Weights of a small transformer language model.
Training: a variant of Muon for these matrices, 4046 steps.
MLP neurons of a small language model. Each row is named by its layer, matrix (gate and up: input weights; down: output weights) and neuron, and shows model dimensions 16-111. Each number is 128 + 32 x the weight over its row's rms, rounded and kept within 0 to 255. Numbers have three digits each. A neuron's up and down rows have the sign that makes its largest values positive.
Before each neuron's rows, "fires after" lists the tokens most often just before its 100 highest values on Wikipedia text that the model never trained on.

fires after: "0", "3", "2", "5", "4", ".m"
L5.gate526:093087130148168176130118106145133154098170105122103155128140143116141112167129088125109154090109199126138109149132112077036110135166150075130125147172079101054154099139167129167182126126197048136109062146138109128131144143118135125173079132156145058164124113141182166146074159049140120168
L5.up526:117155107126121159157134162114140144078203126155117099131097165106096223090127125119148072080090098076126142151117120124142106155147128091121138154164108095204148154147163108054070098103163166091109185104164159116118086139118094144114126153138120061161166121171128129153130076188076135139
L5.down526:115169136158104066153150103119128135128107129092126131189137132097134124140158111099132170115120139162182090081113142037120089160105068150112106141122138103149071108122149145156140125143155138138156090148065116103127187114174118099179138108116109149117110139141163054096134159136138078072

fires after: "9", "8", "0", "5", "1"
L9.gate650:138171110120122117135095119171208127137091121077165158155111102097058166106188161140161142094107128156148117124062127143059088139142155124115164134176122135184137143108066109151132124149113116138165130153157136154141132152171130093156128144120163089140077100064117142115115128077137122138
L9.up650:164082144102077076202144127063115108139063123067085123129169094112097136139115098081091125144134073088127077128141163078166097112114158115103182151221117143171114096130105138136129136124080129140132066126126118147131087184139116055082103182160150071140146084130137120151143088135086188159
L9.down650:078103112107186132108151136090112103113105102092085054111104077120077090122183136130152124106150143166107094060122157141123132111155103129122158095112138179100128128159148121102100159117101134054121137094123099129134122126150122162107151177176110185046145154083095068159101180140128110123

fires after: "2", " ", "1", "3", " on", "0"
L7.gate124:089104187078166156130145147147100149139096097052166185121141177158061140136153194155135209110128102137172158098144147151066124091177148148133119152169091131136140126106133145183099112111085063141128147154140105111109115160147119186116125101151132108106127119087147131102102191074098116115
L7.up124:125120105213115162161151139102158123128071100079130124106149146137135085161159074169102130111160090135143108164196128142125119105107146089110116154139142154090142132174124098118123114091082112183147155136152136184145126152095157110114088174100085130131192102123112136194159132142148070145
L7.down124:181166169032141143115088098127121191086157096152138096146168090161048126125161172154061178102136110189194131089141128100160162094184207164142166125082144109106117151134149125100127111150116123134166146123155165189110122140143122166118119101102128127124114111145110105191103132058083091219

fires after: " |", "2", "1", "0", "'s", "'"
L7.gate156:133090099142162150151106167163130170104179125161088166139113114117188176158088052110114090124122106135092138128129127127155089157189177146104141078147122086095145076110108152051125118121101136181132165090106151101119116188119103093110122127207115111096167174089091119122111091118093096114
L7.up156:132141199131151115159107164068099173112113153107115123116189173203147114146108151120120155097159159126139159144110121110147114152129133145131132108175120097092158066076158144042145115076092159161133101157100128118139125142147162120144056100188126114131139139129145101153105112123131105165
L7.down156:136070166128141171125141122122114148122100136102080106161143119114113136086114141133120158091051138131079180156158146116150108075134129100116166127181144183145121132105119137163131106053118108093118121179121125115153151128110171139173049122144119156104127151162135091165124184041099072057

fires after: "1", "2", "3", "0", "5", "6"
L5.gate412:118138087151174175151161078114163099191167093107112140144135131177145087163146091110100083135150095068143078153126101123123128104152057135135111092163090146098109116173205183137172149130124139141090114093083124153177123114141188150185150118133102089121128116194123150146079176120132092088
L5.up412:207154160093148089140126134157124117184112136136125089090090082175135172142128176090157153146109072122122174172090140148170142119163068088150125158210126065176139132149131154104115143123124118120131162147180106107111142132111200102134105112129116174164078125116169129118098143073151136110
L5.down412:110088095116095121132141120186118101079160173150107071179087104106119116125185139159131135126118167189172086105170132105112081160083094169099074104047112152096180124094131092131146091178137145063114145149097133134141146143111111099120122118080149146100146196114109088189131154177139161103

fires after: "9", "0", " ", "–", "1"
L9.gate26:098135157134188073113176095125083049132128131118123144172162162110067118097169166100133128184162116157112184165138167112109091095111106103099078169095075123166113147145106132112161115133176091102151089144184117125162160130090157092101107128145138172093160154110107179191158133133115119152
L9.up26:202083115094125114142129105131144128165124154132064114150142105098124121108175128107107142124135156143121118144166089125134180104061175154118153165035089141174114121165133137162139092133101123125218156150091114154134111140134141161174137129132107134113077087028100107107129182107131205090
L9.down26:139110097108080133174161167101126114156089118134144132096177127141107145130177136151102130117131074166121112124118076148065077119102116198135115147136116104161179155123086188173114104104172074116150159076129163199091162135096121120136105110131137145147142139079157123171156157067112084134

fires after: "0", "3", "4", "6", "7", "2"
L6.gate289:126110118168079133204137098083085167103154094181184094139068111085163148118164090119170046085096063134081118117191095064092129125098175179105142143135159151162067090077143161119159119114133140108098122063134078074131132148157082153080130122141173146201100114198141137172128147157141135138
L6.up289:142107132115117114103079165129109125124190080090165145111134156121102132119091173112110030166107171133119137128140104110154113119091158151133086125120069136137111090137118116179100136124189118101107158133107127115142073115125142083090144116136152074113118084189128168096194133079114123121
L6.down289:121071068171126051151130116139182116116122121095133095128091144128094139141215117131121184102098100146123124152108135090152151150112054105136098124131094116027163120198131148178132091107117134131103158130139204095162121128162100087121106124129107141106148198104101108140110117090133087116

fires after: ".", ":", "4", "0", "3", "6"
L7.gate404:135100119197077144114145167090116149128113130082153134085175142140117137136076137082162112171155142124112121119088162103191135148057090124141107144134082151089114097120120102077111110178112074179155055186157108134144146183170124111138141069057113116142136181104083134111116131136150113164
L7.up404:142106149136112131110138104117110091127158152088174150115103155140158212125088163090112147107106169114097139165075102132142089182120072079142155151151088106069090096122118160114118116130164064135094104134127121092130075151104117163143175061096075028092124133113119145171186085125058082125
L7.down404:111135104163137159162065167154137102098128147118099084074080180156107125145167131127133138108126137137108125159090103165150114171095115135131121115159121101179107198137142173107119152110062036103145094113126099155155158161132154129099185158111149150127131133145101146127147110122164165060

fires after: "0", " on", "9", " in"
L7.gate115:116113149132146155060142096124139062113108159201133099180147121144076102166156131176130128110116085147136078134111127105098132110108109158134180156135117157067128141128155108136142147173145129157150106123156118086099138160107154174134113091165119158123158157120104131189064097139056157164
L7.up115:201061193111170105088122116096106150126142083188161102158138117160101110105173147198136136128118196102176082176126108175160143073107115106143127150072126127146080115118133123148135177111130062158152147114105139140093130085153190117183132142157117129125125116127113109186127163167086134182
L7.down115:178130105133100157074131070137189125094149096176157139155172115090087145154181132175131133158124123144106108139140093131099133081111114207192134150123108118146096114106147104120101131134144071139118092153177167070102154145085075161126107099153143116113125165161073130124138081178095113092

fires after: " ", "1"
L9.gate557:082139159071173123096115152129132065177092131125103112105106165108107105093137174085151152051106120132150168113170178118132092069144112179099092160168126168140134117121093092183123132138135062104135141137162065161115132193085173115110083122194066149113152141145123114138123164136112101190
L9.up557:146095166127152129152083133061090071100075116095084169080113115100176164137155113076192101121197126133172113138141108107109105138157106104188154142085141176110136139193160148140156132212155118128139130163131151177154180163117104135111108183133074062137155127057188126127115097145102145165
L9.down557:167135131136130169138124163086085144136019148084080151043098131118096114120188193124158146151173168109127142162146124091123126175122084132099197149134119125078103116109091085081117159110199141082093075139166143175073122187162148132089144117093118185165148159075131082122133122125152175101

fires after: "9", "8", " the", "7", "0", "1"
L3.gate660:091137161121131036120178141125079126096128101085087142116149100178113217095168127131112143083089165108107113108134156121101128097073159180097108162147150087144117084089100129146096141169120154137081145148135102129147100148133185097093105147116075120172080114102169129110166163103145153142
L3.up660:167163115140099090121132083108125073156157103140147141158127128112145177151175086113092204117162150141145151163158086106155133130130136138175107160146169136147167156174132125110139180054117159095163137090188118140142169083167132163111124104109148097166127127145089096183067157075221196146
L3.down660:122152131163159150148102091098134138161204123076115151094086124093081133151100147137142152147163175140121147185176115178139163168143138123158118125078177136136089144107170113087121135086129119115140156085142106136125205110116177139130155144099163134142090133177101094162136156100133146098

fires after: "0", ",", "2", "6", "5", "1"
L4.gate48:114155162160139211130186106186115121185121104105125153183116136149134088122119073101175085108107152114100148110132153162114099178113113199189183137127089122127132180177185137128103137122076111119103119138075122134114087142125160156122112107149143102087149161173123175130165097095172119134
L4.up48:103069117182115112103073101128111093091102099173113127067168139109138092119143076112110157150145126074176159152110141128118139167089230138112122068094151150130105119108102165159096123138106148142139106129124166109142119119105076149136058100138133089104142137139109065189144116098159142207
L4.down48:150045104141148098110085162073113162074110107128109103098058100129090106108083172139126132102161114093129138151162129125091141066170153047065164126141109150126184103073091144089142216109097092117103101131144108132137170126156184102126124164098094167178099113177196111145079137115147126080

fires after: "1", "0", "2", "9", "8"
L6.gate442:096197128113108175158155080083091122135155095119085115128075144107097124125146143138162084166150115169141167144103167133141119107129151141118093157101076180077132121172140145130124103120122052173146142138146164117104132177133162124100180160097186083145102169151154120101103127150132092082
L6.up442:152058190141153129039114167145128181138166124083147148118144167146110101168149020076109187129186164119084137111117139163060066146120120127147127143120104156172123175148156141165138121155123137152199159121129131128122146141094063048128112127209080119133181128091134146151124150114075161122
L6.down442:079136135129120154116147076145177115103115109140105059121099154145125074087137175137076153119132096123166158142122134123145104061134127116185148143103135165106087088100145098146126136136118104177202114184131164142106146109099068137067187136115109166124123149136105131184127132099171117139

fires after: "0", "1", "–", "2", "4", "5"
L5.gate109:114131128071103108108139094079072106085164110086127126129177145104139069160132128112122103157141103135121082123095041135150199172053190127153142134183066168114076107106111134127153111117135162149127124096139127098099093197143105133163132103097133092097108108235190163095093156087187196098
L5.up109:106180153165127104086134136190188157164100210162171151136182123094174112194099083048110158123121069105114085151144129128117163156115142112081157145071131116190102121155128128175131170127142158122133110117097104145132138157131170147139125123094118111165118126130042136169212118209143098163
L5.down109:097165139152125127155113123118124186172099203080125132128126154217109069152123034173157091129130121122116140161116130126152147142173154128088160143123072173139141116176022135084087147155148128164165115115136140131132122120101100113087128175137102167085139151091102150173051117144157140112

fires after: ",", "0", ":", "9", "5", "8"
L6.gate386:086144166163145112143165124121109088113117131110117134100122113136093203084101137095128094131115084150146037123115195119150125095131168115155121111163150070108064180131156118112105105096110055152121147129197091128117142112096085110113132125128100124111108114157089189112150144121116152184
L6.up386:247116160155160125132147110118148116138135135118088162149170120137122160152131159105130155122090138091102149158143131144142179098079098158136185181165106122140037144155147154097073119173095108169113093110166126150088127132080133149156118145137059100124155092107099075056158165164166164108
L6.down386:147109097080114063195118151128138112174123107097152114131105136161148121163129156129138147125173162154129139207112199107191141110103137108126162167110135150132117120146148135119139126137127056130124128150097101114088149146126128102163141167196093097118147098132182139149158124126124112124

fires after: "0", "2", "6", "3", "1"
L4.gate646:161080115146080158149076143178138133178105138102105114114116119135129122107107110112153141119089086091080155104172111178143151151039123124128113153076087131103094131126133095142173065139069118111135090103133168164115106136130142178099119148123096152132096149151188128152167122138133129091
L4.up646:117087118108178149215166116100128159111111122138099109089096127133136114132134117133131135090153082179177137093158137143139169079088137083092075146129187145141076141083169103113095024119167153210119180139153128132086130137078097129159083134121094163151079068141141158079073121108190147117
L4.down646:088073133150224082167141164041097121116141144122124159101148162177100161076163106106090074064077096144114139159161141116180160100173109136078132067149140112121080098058088193095069142076103091118197191117162117133160148222092098152147113133079093133115145109134202134114094097145140147095

fires after: "0", "1", "ols", " (", "3", "6"
L3.gate210:087138118098104084085102142097090098127152152064170174087120137163114177135150075067145074132161119138164108118137094187128132116094147113114154190188130115109084115194116086108113142158138109145150095104105126155111110246104121142121128102104150110126088130113179105152146100139136136212
L3.up210:133067143177141151151094110110141094169156179142106116092125177193148158085121152097074140149148106141088090117096162145131170178076141128144143097133145149080107146127120143074115116152161134185165143161070111127154111147149180088162089101131056100156121117087174051083105134108090177060
L3.down210:131089107114134130111062168126181067085157135127128211023173099090153152139120084072111098135136106097137110116085130143119111126153150115140127126169102130147096142182119089143118118099087082087147126164097149104162159147098204125118106102127138154148098098100115130158143097156101194095

fires after: "0", ",", " par", "5"
L9.gate627:119134108183128126122176164127119143139037105062074143066086176142155125159060111108162148158155178098117191109126119151166085157150112167154122125162128183162132147088126146169186098123105126163049099136119122110109089155159156142128065135145148068146134194106162138137129098119139123096
L9.up627:079096077115177071152190137077064185180087172181167134095138132125101113110106145179119106107107130062131216120102120187143123096086178159101156097140108184119130147078087133186094182149154079071100148163109143115138098134152154121189178164156067129091151126171127064122105112100164142143
L9.down627:143135081136141139130155198178086158129128095110108169117061094072120119105101138109156168088147102058118148198084177120147150125146194073104103148111089122123099106079162123133130128149157161122081082093135150095125120108086125054170150109101122116149090143132157079186090114124094121082

fires after: "8", "4", "3", "7", "1", "9"
L5.gate312:052109146144068113106133131138100198153151085157219160091103122110139166135134177050087149148108142128136134083117096104185186135117148150100096209167147139142128059080132140109127151150118122112132069090175112146130132179115155177103064147122148104135082153130210142120118159116140127153
L5.up312:107151164143078085124111089138067169124169198143223139145078133169185141146066138062084123140136102189135131137135103096157116156100055159132123150115136107142159151147099095089114128071135157132146103126091153131162130158188116146154120136101169102145079124102188172122204095084149127158
L5.down312:134061143133153152147178159130143071166125098101068165106131095115110097145148107186121120152116119163099127159154121107202115130185116157118151064142104150089123115092063136183132132131091082128104101175129151129083099104118132110183137131138115121119109127167074137107157117125148171108